Part of a small language model's weights.
Size: 15 layers, width 640, 15 heads of 64, MLP 832 SwiGLU, vocabulary 8192.
MLP neurons of a small language model. Each row is named by its layer, matrix (gate and up: input weights) and neuron, and shows model dimensions 144-399. Each number is 500 + 25 x the weight over its row's rms, rounded and kept within 0 to 999. Numbers have three digits each. A neuron's up and down rows have the sign that makes its largest values positive.
After each neuron's rows, "fires in" lists the words (lower case) most often at its 100 highest values on Wikipedia text that the model never trained on; "fires after" lists the tokens most often just before its 100 highest values on Wikipedia text that the model never trained on.

L2.gate551:435551521501495488497538530506538512483495497523552474511472509495436500449525479510499463465463481489508480427512502460484506485487539508468487498506481493510450482493495545471479530490450504511455458522487499512533485514486501560518532514503507492529519505522506508488480496537520512468480530522526477497528497507518536462516507479493495516479546526518493484459520506559543552514480531493522488464494500483473465499503498499459500457501492496501492506518511504512501461534520509527484482490447498510531466491500518515522551498530502530524459493440482487510473507509567518465474480500462491459437526448479493541486481507524499549484484459524495503526457506456525486531527489538532512567498524470525511489506522495492461502489484519525511532491516494525509481486486494
L2.up551:527537528500527520495527490511524551521489493494506461499459490530470496529538499494457497468478539499498511519548570504563507519501523495479474519484491503521484478496512490488478505498453515464491502524524488466488510486495465500520508524540509526532531508511504516509483486509449525520463471543521524501505490527497496493482480492489503503489496517524496506492492497511556497528501515520505532448532476509517560510481484531481499507520509511507487519517534457531475531470496528486481513489483473523530463490522441511465513496512443498421524512483526497506487514521478528502516532477482469545516523509528488508478491516496488474508490526536502479498463538504535544476535482491519505500481500506491541468497488510498475516492511520462504504532504519509512522518481540
fires in: "a", "of"
fires after: " as", " was", " became"

L11.gate58:467476529482547499473506526511536527519516485499534471450466510518484517502487488525482492482487484497485509513523466526476484493482516498499482475502532534536537512478507515487490496470532488461476525462485448435495510479449506457500523479506495523493512497499535527495484542500542495494476565513470481515529504544509514456488476451533470490513518489515511522465514506539464522536521541465480515512505541481551485524488511480474508499458507435476499531500498493518482531496474481506524521493536533492517488465509469470495515458493460485540498491502528423549507480489503522439508555508509499481491481504445436467526515504520488495502451473486480519486501539533535567489445527498472515523503491506492474521517488528503485495468471503498480478478476505492470496484490447
L11.up58:501510500534523516506487509518498481542530491479496546524469487512513504540535528509469462477493534492502515534460458453529486491507495474548476530510490509530534485496473477520522514489470526526546487497489509483519520501476518462496507517524442535544526547455496483499462528517540533496546526446458493536493535479498490539498495498465495514479464505496509487511510491462528489519540533492474498521526511515525447521526503489505514500527520479465468409554513468468502491515502504517518457461515511491492493458460534469481526483482494516487511497498497525538468470491519513516523447496510483551484501523546432526483505479505510507467459489468470527534438498484505461522502497470514550474462473527477479501505538512505497517485497517499507510517516517485486475462522491
fires in: "the"
fires after: " of", " as", ",", " to", " was", " and"

L6.gate174:514478518477530538494534484501564517484498532477507539496513555518540505546488491468532508525528477516473488491501510492491480476447482479522540494497485473434481569476522507526448498505470486492472504521493498489472542534438489546523489558475462532471492498531508502504492482509454520502501492529520521486468537533503520550490484514465528514521498516493527490475475474490513515487499490473480455473525484499514476465484561487541502485472495517502500498518454526489525465512529496517474486497522494454488491513569527469470503495506514449488468438501456515488489492508555500517506479480458499504515508472489556482495516485525490477510521489471521475564473486467505516542511497483539565456475572469478526531528504525493510544504500518506474473468508501556517500499477474
L6.up174:517446500498530499486487492437481496522499532494518522495521491493510493517489511531529539540535508522501489488476519465485474444506465490507497478512519459486533535504541465477486521472479488508460508494454537544499481443517478484484465536430551500497526506513510495515482476454513534517523517497494497480480495490503487539532517495484465542516515555548531466463501469473536511464515485481505467486525479504542536489556524526493529529539502485526556488530460494504538465492449529510455495512498516456485511494476467506488518509518498481465507461521530469447493518480478527454462464487492501481515506514518554474491574547492502492513507511479490477494482525450513515477468466510511515479504536536512466500472505475510502476484515511507498428476553485489523511460496522
fires in: "a", "an", "this"
fires after: " is", ",", " was", ".", "0"

L4.gate430:517502506550466486492532523504510520511529532525490508502474456488500498488506522508534492508465489504449511500512513486534484480541558477532504503487465518482487514493500465512520487533462506519550483495488474530476515516545493508492479499493505488429532509483494489554470490533494513544512544519490472507463526509518514464494534467548497488499513468534496462501489501527461463496535527535526489505507483505472489525481506510502510473517532512522499475468488497498452493526512499528507503482497481467479496507488510495510489475488530506491544545514459505507468498548474459514481520527514516520480488545524485479484478515461536485520467542492504520547499509496533548551484494485501494446486481464490508455528526509492510492461475507488494492513534444459490501491523450
L4.up430:517465498499511537532513510517459502503573506507490501514479528469498486492484509507469547494488518468486533521456470543496505498543516465511456492540468531519544519513494506505505510514504463523478522477534474514487537463531478491547472545521503491483498497505459479518492523501485542487461546547499531539500495509490483499511499436484513526536518478499545515528533437520471543549519500492490508498521533512466541474460525510512487509451519506496477507557461556505515494514474521483505487465508473482514499413436505493477523477534531507482539519493537476516482479476471490476513490499490533463524482505498504454534492500461509523497502492492526489492456501494541483499487526510513492506494475475517494519509464502513507475546542522516514512517543494479481473495494500
fires in: "club", "school", "company", "band", "trail", "route"
fires after: " the", " The", "The"

L11.gate123:480507503508532482496474495488506505514549538528491523500476521516487480494505508555472530492450567517510522509490495479479527487540510509504502493485515518509481474477449503482537505496475498490432461554482505521529474473461486423508465489522540499475509503501495506487493488468541509542526491502445508449518477455561453499510491515495525485500454577556537531497466497485474524545517496503434526495509479530507501537483508526501478495498512498518500486526447490485480479484491461481486545508470509519521473531482493521544489514536464478522508507517505526506541490516511524510511482526506473511522519482520534497510513509515489476486479516506495513500513504514529467485480502494550525519479484482494482539466491491511509505511479494485528508486464465473515485470529509
L11.up123:497533540511517479489521520484477491540517520538489524498510484525479473529496520467506486524491527486523519528479503481478486462531519488468489506509490464512452523449518529514483512505520505530496506527483532474533506505551513454500488489512511550483491501492490497489486491471480482457473444528443490492456495481538494483454493475514510521492467506492460510511493500517496473480555551485479478505536453492513494543469538479453498479469490497498500479466461526479489494449469518482480522512509505494507499492508453514485441546530459474497502469490512486494524548457515482491497454522493528482522511490503525500515501530477497479527529508506496491504510541499498490523497541481518537511521535513499492502476511497512522524475466485533492534468470494478521496495475482
fires in: "and", "as", "but"
fires after: ","

L9.gate307:498500520508551514494509503502462546533492472473485537453470461516491515485518491464491487516537483514480494484464522501500489515487530494503514563486532500467514507509463531539537508485453488482522539457501498518451592506493476496506534488493529533475471495463517492476518508508499460483499487472512492490522497509481491517488477503477450477505503508493440518526489554499505490502480453508493514482502460554509506456486471498496500478496511503554459516481485501519508481535492469509455531515486548472493538514521534500516539504478474496473505490530512534468471496519462495509466497527518508513489435495516472471498499419510502497530541545497532512511476519537535546493537468519518474529527462535523446458522501488514514485521484498513516519527486466526457524484514546
L9.up307:516471511498494490494500492475499525521502495510517512484506518505491495487531464485553521518523518523492500493494490503507515519496485513497520511508473537511454551489494502461506538513501487502512528530503488494505463491551458523489517492505508531485521497550510538469467486494509519520494508507482518481504458537529471492584487467451472476534454525411496493483535501532527502483477472523518493502492509487463489514497480511526501485501517467497500494491488506552494514505514506516523486501532562529498530455506512453504490488483463472512507493528474442485509497491457521511517522488506462485521495457478489506498512469499508487481534506514502481561486491517510532517458511484530507523481486549481506487482496531473518521482501455498517500531485477484520483510547489
fires in: "000", "1970s", "1990s", "1960s", "1980s"
fires after: "9", "0", ",", "8", "7", ":"

L11.gate418:479461522477440493500509516500510508529519500492538537520528481557518512517534477488487489492515501515546530537487448481505496509516551493447499517487468509496507487525465499481525517524494513502491508479490530528501478543525497493572486547492493501514538497512479494524529530494495511481487518464486489522466475488508505526473499484485546511515503513468538464510469529469463488469507493550515487461506479496522495480551472490447503472509517507530505492499475504520479495548503506520501505494518482546463451501516489515502493506475468440525507514460513478497510490464479467530525490554511517515496516453528499483487511510517532498544475482512506491500471513483547515493495527491502510501518475509497514531499464504492474505509520508506539530494469488503480493454518505
L11.up418:497495450416497527488481508515523553548537502474505525500494453513470487511455521497509492514468505517512491510468479534465478477530541477514490557481481516488509510516472508504519507530486484497497502497488540526473542551510505506534479513503491498543490472537465550487463461506490543544447496502520505470480441474482521498477456509484526498513507491494516522508493504506474493518503497485500476493495505509514503507505503496512493489532522489449559458510517510516521542526573533533455507503519510510521464506496501515500506492507467487443485502526469511509504489524496496464558499493553473473477519448507514493496505522503497502494498541529515516493519461528462477473466536485477526472487561502552507499520504540459474510474509506493481535507516493510540526461518505
fires in: "september", "april", "july", "august", "march", "june"
fires after: " on", " |", "On", " in"

L5.gate314:519517525511497571493533539484496514460521485509503487531538469483490492504507464502530493527491544461466523507509500499524543512468510515488523509506545497512502483507521495522489483494460456513465504538506538540506523474485521449545521543488494501463487498472521469522532445492499474506512516482487511537537480473504474487462480492463496484518521480508482502501458520505538482508503489473526499543491492495514493470557485517472532519529552498498496512501475464487515490493526489469534442518458505505528530462487470513478492518489524522538535531488562513487516532494523468499505448508514493501493483480493484510497476511480504549480500478475535498476502515508519489512498491487514499523523515502550490517524485475531464508533480487518508483510536479527482503525490511
L5.up314:516467477480453540466493476487519534491453484503425487528489472487497513535507496504508516554469504502503481516523522474496508464492492501511502509510501519531462452455499501489483496504476487494515486510522496484521534474476499451493513547489473484491493526479448490501498527482504484472499506512488532513479499502524480496511491471553459480496507484477487496474498489473512496503528475511497497504493494523463459499501527472459479527555526511484527502539500495484484466472479469503494449486484519519523507520516439541530489508479516472524539553519503505486526515488478511558461529504513504521510487504523474481454459502536474470453500486506472459525504511486504529516469484497482494528508527475506494461501499459511506523484485583490456485504506516533523498512478582
fires in: "university", "state", "department", "division"
fires after: " the", "C"

L10.gate648:519495503511484553524515511485539551490468494480479486469471464503521490520527522502530477496529505503517526524497507513511454466470497550485554542517487508515480496553517474515523517504549559484495479469468479511476499475510497482471476508523485497480519487522458490495505500492532484452494499474526499491456492459541508491532514457478509495492501461451495494500549550517481501512485480482531480457463485510531522461453523515470486500440491443527526543530544510477479510471465469498474513483484539512481477469481480504448513463495470476509465518496478521463521514477435478523468514494513524462460529517461484553479522474492533505447493515464512492478490482429488510480482492488525466506505543439505464507513502507488478446452478488481481497502500503484467480470508513
L10.up648:492513552467530472495553490508515519492499514464527513460528492486504487475508479513504533490490503460535495488491481533454479532471517521488530510462483541523468513509474509487509502498503518479438522459490518489498533502509463497473502483474523516491562514485497544509527519489498482523478522521507508478548456507480542485471556477463477526504531517526493526476518526500510543537474512507524518514478471495451477550504485500487497503485461463490496494514523504509497523467517486460489514512503515510491492527493517511535496485511466544504483461478487517518519489478499473521477515488508527484458541506466433475523519481523494536514482472478498528454469547450531511491460481534488532425487484497492514481487498471518546515501506453519525526501535502488478513476501504
fires in: "the", "early"
fires after: " in", " the", " of", "In", " to"

L3.gate148:514500490459488490448515478489460502519531513535477490494515472510508511513510534517514526501569501512515531489484502500499523477544500490517504487476507483516541515509470503511425455498523489455461517489503463498506493490520491515503496522511474477494502535478471527473540530511510527520470524505532516498460498522483535470481459526537540502512520494529513483542522508541484498500507485497505537503475542503470558538520552543490481463503494476522482523461464483500525509508476510508520486500476479494542516517474475525469487517513531455509518474556499492518460460470451481478522500550518524512559481512517530507510525489461505488497423513521510459465509545500523511494515492510512508522478488521541446525533505468496511507501535487515491507506504495492465483502491498
L3.up148:485517467476516488487513508458479457471513533531469472535507498537473478504459494530535510479462480487487522498509479513496535503526516475469485508458499521486450486516482522508504495520510463477509455506474481526539503487543521482478499481512519492479478544522465538527496501486501520513503528552516520530492545522508538499476533507556474520527490512495513517496495476501471473478501512540491478541533500517518482535463495538497479526551459469507499497497515509527491462523511526481497482485516455539528495489522549479500504543530525483507488464512523527490504489535502499506459541511484483503456522512501505484492527510485502496489490543483450513477515527505463503527485491505459467515527541486480485510554486479472480508532479492526494510512493439499506524485509478
fires in: "film", "song", "book", "company", "game", "album"
fires after: " the", " The", "The"

L11.gate802:502527443459482495470532458493518506515498499478458457478489569499494437523497507505553531515500558513536489484478501503523496518518495520561472492463491501510527470514486492520518483457525559512494485466502518520523531465503509488509553481478526468507509524555526477462537503553500477514501503508511499484502538511492508490506510537493484523517481470518493493495524482450481512462529502543451521515521491452518475529470533479549453540488476550527499510517490473521535454490523498532458471549502492463511546466511491490501484474512469522505462485473475495506487485477486500501522535523516520499553494480486464485464493495497476454519513509484462476510472496492519492504456504509518539534495544478490483508477527467466516526496499480480480463475508492431477461514533518
L11.up802:518506504487463490515526497482521555488527538503470517499542510488488479556500497464479511533527492520515537502494489533501515489515520486508465477479504484503529511513526507486511477475502489480470451536467530492475476503533447492547509479516505500471495552463462477532494540556503489492512482488517541506501508473477543456491462524468498546533468486507482503509501492513489493474450455500481526516512492546503454535513503482466481507525511506519464495466518475470505486476536510511519455532508481487484466501494519461510468450528494495484517486515473473496502494555505535513456545504492572525517508494510547482502500457486556481506521469494501481509510548498506528505487493512493504475513448523482521549526546482504502539463495478454502487494488502521443525501546543
fires in: "s", "m", "a", "j", "jr"
fires after: ".", " |"

L5.gate686:491502453524498489537515522538479503514497485494468486542506522453473475505505471475546465476526495521506520505457541498517512473528515530525489513476493496521493545452466492486516488489505496525517485554438477511498530478524497510462487478498521544537503498471489457514549504537505542516486523498476516506497503465470509464505508472527512465525498474497478507507501495479514483507491506524472500513521542499477491530473496488495496522471535466528492475506532499471508509538509500537522521486473481514536460470481489539497473498465548505505459464514475515541483509514506502519451494547517536437524482497436529515515495512512463545487531500494537475517510486498482522531472494529524520478453495517488493502529482495508502470515513517482484541490550517548433479535476502
L5.up686:497503447540464527510526514512550501445513515498517508489533529497457526500518478515498532464517511506536525523491493483517513502475486504470529472514483454548454506550540504500480478511500540482494485562523470545480534496495471504484507507496477513487493516542512508484503520547517481505516520527526526530491488502472519466474470536522479495485543505479489483503505488509500473532509499504478525501554506510473504525504499498475484484446486488473493542510512471484505510519506511488514529441520425496499524488482467538467488471496527507492500541491515536491480530491524462520467502519514499494485508490479480483486503509512494530496505509482498498496484510538509494519481532519457513514510478460559538499496468509517514467561500472440482461511500523464498470507497478
fires in: "president", "united", "s", "state", "states", "federal"
fires after: " the", ".", " United", " The", " a"

L2.gate197:472539513515524510470550523493507504534480510502537492473523517485520499486502471514516517512522503522503464490492499518491455505511444505454523493490485512488529476519498487475490482525521513522473486541495473483507523535515509537469507488507509490530532472475475521507458491504516477523476473503483487524515483523506484515534538539466534496533468503529499515460489500493461461477478500477514461491495517488506470501538523491525510480491522500543502499513524467471466489497517494543517464502469495451499541522487502515472501523518469482507520487515488481432510485495488496504514464440540524481548524485481533487465476498514479468483512538483505500429445496565494529518484494488536528502483505488517481479529513485461465479483460481514530495488515520520489498499478497
L2.up197:504510464512489549502515469487537507476486502515510482474492501483509515479503488512496524526507501502489481484467559514488499537511541453542482496469493531480488470449467512513497477516526509516494504481480470484477501484492479546490497539467505528479535543509477481544491513483457510504497551513493468488513494456553483509564514540483453473497465516483579470464475500485460463485502492553499499526516511496501520484518490475504514463488528533543515444515526524461498493513483505534481509497461498496526496517437474515499477496526481513484520495512517490475487447498492493509488486529536437515484565500510517478511523509536446474524463596533486513480454488534508502545459493529482547486463522523512496489465512475475488487509505479513518521503517499502525478488539473
fires in: "a", "is", "an", "was"
fires after: " is", ")", " was", " the", ","

L6.gate6:488525529496503474485497498496485510483484545524420485442462501506564516461493556486530478508471487486484523490508495454517494491488521515489522498477495544514512534508511497490519495471504495497488507508500506477480531513486486553514446528499508445447487521523531484485508496523486514516504454478471462474476509498466504487483479497506466481497449484504492520526504480536456498501523486503480476496459492514478467482444487477480495499507523490512527523516502527482512488522503519485538470509522518504514536530477476481480476520494516489523510516505495484458502454458487523525491521478530477490533483508483453488503481479462459503469496494468510500505501517445470542548495494476489499490474495506508528525516483508538513475458513478476523488472422534493421506507458499
L6.up6:492470491506539528486509509515491472525491495471530462521474523471551472525525485515565524487511488528520524492481533517483545502491474509536491512475515500532476481500499526505497516480500460490514482480503563487506525509498501506486510525511536509512509528538458502498451450508500518453515518514488511478465478526472461491562506442506427521496502543507523519500485523487458476548459472533504507533455480479520494521453444541489482478471509485492508508513504494471485491520499515518459484449544476518470483530517510460509533511483512526530491488534484493479515498484536520453517494505507479503506522513473508495497505475489479465526518506477473504459525523525473486488506506500503484507440491498516512490506494507561481487529516522504532507479500494515470502507513506
fires in: "3", "30", "31", "3rd"
fires after: " ", " (", ":"

L4.gate184:511502509486494488468506494520491504561503538535483537506502461489501500525456496492511484476462473514493553515517508525502535520492473502496491471526460512542512523506464517483532511535530480536510521521523505485467500547456502489447511542547482516516462475461550525494480474463494519514501488503516495556458495510492495485517516491475508508492501468479495480485491495515511526479509527490513502514486481522494499540463478482492471523506481551489512486489470503509502513468462540483494523523492515472516480479458511525518457501543499557485498496502495515510479449481510513453511498510507516524494505506532509490562508512492502450522497516575485497464513464518515489468487469454455476508469552483495510517460535535492503462518512452496509493490462515491516530520492511
L4.up184:524512519543521489528496511471476525489522504482481489502485515490480514499499544460474486490467500510479423467534432441501502500520509499513539511505488469517520536513547513486491488499462495481490522519495520503523514487453520506470489485472479507514523494514491489536499490513491486504535468462475549488522478525485457502519523503510538494495484514487485552463479505528467444485490526504503527496495504501513510470509495525506487479466519509533537478532464501437492530500498497477477515529519504457563546466490515504452536533486442519471496457481481475487482480500502515529529516544458504480496450475522494511510462512522476532522464498487515506473532520539494512460528485514532502487484514520528498504511467515485584478476487491488497543492458523529514495516535509
fires in: "which", "who", "and"
fires after: ",", "w", "),"

L3.gate516:559502511508521524477519474503505497499510491526532489498470508523453481456493466533516486523485525493485472509509523512516532511565497473537502521486468484541498537540473538483477487476484521484478509479516534468503477504476480547507503518511496507498496499493451518493522506539482485508476527531491474478484427494501509485487474495526541505458504517495498448493537474543461528525482482518498514574518464500528505510528523499481485483523537544495477497462434455488502531470482498470499491510524497507482483476560482493507516518505488516469503484504469520465522503502515468501474505494518495466524526501524495497492482489509488463496503487427476529469486459515550507530516478486504515460480480466501501490526463505530523559529509513461503535488491507459489473552475481
L3.up516:477520489514536516521477509493510494532531504484506497505482466486456504519496483510511508523506503484522452509541487467532474484455508492502483509538503442512465500522519464496522503542471510540528492488495492461500479527441473500481531507512477483480491478507466463515501509546490485485523469515485502486459475515527491501491477479470507529517514491552495517517505524505493475531493525535526473520503491503516546453515486510527504500485479508528526497465518540480435502496524537521473494519530488478511502529524544492553498489461475456481527464494485501489481463543495542472488508472520513494512515530522532524455519515478514486492453512556525507496532488496472524492490477517488464513494521485495468459475494496482444500525503501514471497495537467508484501475465508
fires in: "a", "an"
fires after: ".", "\n", " (", " \"", ":", " |"

L2.gate64:506492465490547465464495486474497476516520512523495491467528452509472487474508484506485513502497450506519516495558514515493477491464505493487548490498463500480462465503535483509514475466495532477510489498510551514504552457513486525486493500526506509472523506517507484506472506460523498473509536487492501485470502500465525485520532533514535534513472471558515540517502518467485528474505496478511504437518486505508508533497484506487499494523527494514513488527503498474487473510533487473516465501483460496534509495503532473503493499468530534498512439482545510510446490450457545526533505477476494480564486504488423540478533506451487475473455532491518507489483505448465538527523533516486484446494466510492487457475500517514522490493503482463502485470498482502538545476493532
L2.up64:524538509500527522466501521490475490484511515527507513491510497504503456478487491482510507513516509495533473503505486461461511536462505512476523518513477482511506474506541512523482504517500522514485483518529522508454517528489493450524474509490526517445488486504443495510481506508546487485488487484493491456485512513506490486486504529518495478483504477438516544510536514486453497472502502540501516506528479525488493497496543480472537443489515542470468489503479512545458467475456475480495510488494496536494532494475492485500471494498508488508491509465508536512499484475503483503569498468511493524511507494496462491468483512499527456510482487509517503527586521530477509496520477497526429453485529483463476489489552501505457487528501497496494505525517475482497498498503490
fires in: "his", "the", "s", "her", "its"
fires after: ".", "'", ",", "\n", " Pa", " It"

L5.gate772:494490520496470484469503500505510470523512463497492502506505529502525475520508510516466493526505528476542507521525477488465519466476543490485522494516551479530534519478528497499478500502506497450521492480532446482508485488547477484439487525501534514479496462543468491495474492495459498509486479494475513471502491486480479476534451534489474524526472517487497502543499514486527484487490474533430475478549487493478500504459497496462491463551447537461505477495478519498486501504451516505510504484508488489520512530495502531525530541519494486470450511490547462479516503484501498495478467479544493496521474522522491490552433500525497428549494495478495513495503485497486484502487501529529520515514514505535462481508534497490523445473515490465471460517479495542480498526471550
L5.up772:475487486514495517485487494493522480498529499480548514503477573495543479491502493503511490482473479514492575509481469479513489526506502532486490536464492497478467506464491485510478538512501491480487518539552535458498494469516464509486495499485480504505500461488479529491485503502501506491515420539525525481491541495462461529497503469471477507581533512474532464550507468496505489486495492537516460496539488522475496561523510486475493523520480507459525470507490451485502483517489529520463516514507490485479482517474494533504506535526472479459461545511491508494497476481446497509521483502505521485493451520478505511508488498491462533438498543480538486522479488537516490481526486488543483537482542507497485476528534519501496483487506482522533486511452487489513446513535490
fires in: "there", "where", "here"
fires after: ",", ".", "\n"

L11.gate5:488519549473506519481523477514497495478465476485458512547496492503542478514535478515494503515487515502518476483479497525480479516531458468491502491504483508498471526480432468503490542496479510519509524481489524506482502486540516516481541511506516501516517485490530501494456524510483424529499493524496508496518515483524507487488515489531464486464508512493503469489484501518511484548493542462506513494476494508462467459506499502504484476465457488528486499491500467464532501514483541544485475503482488513523506492481527506557501544521500536477489515522513440528537504528508530510467515546552503523523532489528530467478480492503475538493489495481452539517496503534510496502491482487482506489502514524521468458520488501468442495479516493477451488464452494495481495510493467
L11.up5:479524515483543517526498501522540495540517504500503490498508467518497540517496536544468502473482474466533507465517482491480491514515467522535503520506497488461518528506489484459522485529511498513430484481483510495495487532507502492484518526455504513503503464500494470476511491530479509494543540505531436503507490531499514510506552437553480525479488485520494453516529506503458519487495511499476524504454490548488497496489493490480490557504497488495518522444533513515458508497485508487497540582536513500523480503508471495529517514489535486531477525475519490532551492526500482463526495508501496541534453505520498483501501511509475504488484486524520501544538485495519457435488506503480507488520489513537502485501485507499487464489489487478487500507499502511479471542483471
fires in: "in"
fires after: ".", "\n", ","

L2.gate217:504556535519521489503503533476544506487538455501520459448501459487521486509495516517554518523523479509518475516506509516479529475533490485478534524483496517539514478490481510488542536493519466507451476521505477455501514492442500507498499471541582478517495498506544569462494479549494516480548528486500506473531506489496470472485497469486459473495460497529497491474512520504478482531517519502510484475527535520486568498512509469502511495526495464508521500515529463490479505498524486515507516508497466485491473452477527487483520490474516477487520493480471490492442502498497516491516507484508556496512476508515469471506476486496492506472544491465477512542479474514467577474473458507477482533483436501519448477491527497500493520505487525483514476505516495482492496499534503
L2.up217:455455452487513468499462469528449511476485535458516463441478475445488547510497476497466500507506473511513483483508512523518469493517515479507506484511551551522486490505517489514487516502466504504497478535467534490517521510511535465464497445478502535487454525516533482497524497506494496494480518450530531507502493535513495463511475521515465522546501511482527486518516493514505457500525480480506528507513529505493474489525519508465503457485517507483429492503492495532512536479497537517473471444503477494460562523468515525525536488518534530501481463511487490462472518493506511443512532464469530511518498521522468480470463545508503472513488488517502514501540502465486518486497508492485539474462478529500550555523489493511507471553515503486517506499492484464543503470501487
fires in: "the", "s"
fires after: " and", " at", " from", " of", " on"

L2.gate30:533553512511506517513496516505492529508542482467512521474529460509501476473499491506482498445446503534533527484510498478497463481537447540501486470470472521479524492529524500517535475504491489467508472512498477468489521498473492522473498502503530500466527487525512474488511521526488551507512485485486490497490510516544507490514472508477483487539532484509512477480493468492532521477557516505497496517492508515534518514519481521495479508493506477511475472536539516459474510496492493485530482510495529493499565489463521494519485507466497457486492504488510498526530494454529477478525474492528459477499519472512522534520503502501474538498502480532525509523478559497494479546429532531531541482493503485516490505472463488465535455466529463497468487489517471459497447541524542
L2.up30:470539489471486513461484474441501538482481491476507489501522503505476455482488537497509524507457523561490457515477489504545495546558540492499509498490517515507546520509469533539512473503540498479503524559532494504460499545477493533506525502530546535467522521499523469513520495523475483468469472512491522514479493553528528495549502537524476459492459479545573499511493498483548497462520509459499507525537523453483518514490495501501464535498525504475515461523531547507535506492508459498527475493486486516557499496507496451548492494451501488515486511464484474532456506495546502522471456487477491509507501456502480495513516525473524520517484463500469488479494521499473500544519495571506512492480520515499486504485511476513519511499503485451503495517485470490507475500499510
fires in: "be", "is", "been", "was", "not"
fires after: " can", " has", " may", " was", " could", ")"